Weights of a small transformer language model.
Training: a variant of Muon for these matrices, 131M tokens, 7990 steps.
MLP neurons of a small language model. Each row is named by its layer, matrix (down: output weights) and neuron, and shows model dimensions 112-207. Each number is 128 + 32 x the weight over its row's rms, rounded and kept within 0 to 255. Numbers have three digits each. A neuron's up and down rows have the sign that makes its largest values positive.
After each neuron's rows, "fires before" lists the tokens most often just after its 100 highest values on Wikipedia text that the model never trained on. A number after a token or word is its count.

L2.down98:205125195114106119160118167151115144159103031117059084143127128055102107107121144168115105105143193142153046087087114172113159140120200093151138127129169126164087098115118183126173086180154104135158187102151156114108181145121144111086150154125083138047109106098124108133151129154082109103
fires before: "out" 25, "ro" 11, "end" 9, "le" 5, "ack" 5

L3.down156:061108120127136097156106146118134136105125141108140187108113130125153181100156209123160140141130141118165134073151097194152137162108148094081121090126025148126090143172123132155101076087136134111124136130140157105135121146107187118126185136082135163131101132159163130099132136119106094072
fires before: "fter" 19, "s" 15, "cc" 12, " s" 5, "t" 5, "l" 4

L2.down73:091063120106104068127092090171119154154153169159113206160120152134160071124132128180129108120111114120071102103052101097130113137149067058140144102086102144091104128123155128116149163135102172149181065116145122175161157144141168143101167107124115062167147079111145082140115146098142173135
fires before: "ard" 16, "a" 12, ":" 6, "hip" 6, "e" 6, "i" 5

L3.down185:099106106097094136116120134089148124194092103123112124110100102111103073146077063167172136130149107137136066143102075118134128112162196169134178126154105135116126136139131163175162144146121090123181114114055089114097133148099117103125155174100125089153126146073181070060168118162156158155
fires before: "or" 13, "it" 12, "ional" 9, "on" 8, "ry" 5, "ri" 5

L2.down215:199134137140094102079115118131112094142137118169117151113101089158083139145139146167169123147111163135134145079082118071138104071175173167165192056056089132148141136126126122072067130176091146148159163091180143108122161146088167145123086127078125185083186093095106091117157087165178120110
fires before: "ia" 13, "ian" 11, "ep" 11, "iv" 9, "on" 7, "s" 5

L2.down129:125163156082107173104135130089191117139126171136088126112158124086075164184136064185149083152160135091128089157157098063176104145087144144145091116122111123115117139124109105129117142145165072196152132156093171169162157189096108195105159147112137098123084167114095151115142134171112130148
fires before: "in" 17, "el" 12, "w" 11, "ft" 5, "vel" 5, "y" 5

L3.down90:106122103120113115106177189104110157074164123179186107097093135125156101122080138059100100081116140115078073129113136111144143078119145177156108117142135123134090106156134135114048149119136164160159139110110073128131131131163131150192152088065120163110093102097166191099091128095100107118
fires before: "ies" 17, "re" 15, "ut" 12, "ial" 11, "ond" 8, "hn" 6

L2.down343:095109115109130154120151073160147152178129094149082138145111163103123117125145109066163116083121168151067130176104097112168151073124131143086081168047189141088166174117090179097119104092210128138139107116100143106136095176129103137119115080133133120192089101115071147159100086129143180146
fires before: "v" 13, "ver" 12, "at" 8, "a" 7, "e" 7, "en" 5

L2.down220:108161106092101132123084140115141115109092122181115098119195162088088148135146148122153175117135161127067099163142143143136085099120221117153068160158133062188165131137184140119172114166175121147119127152116135101102131148064115152097150118124152163097105155093145160130141165169097185194
fires before: " |" 35, " is" 12, " was" 6, " (" 6, " S" 5, ".\n\n" 4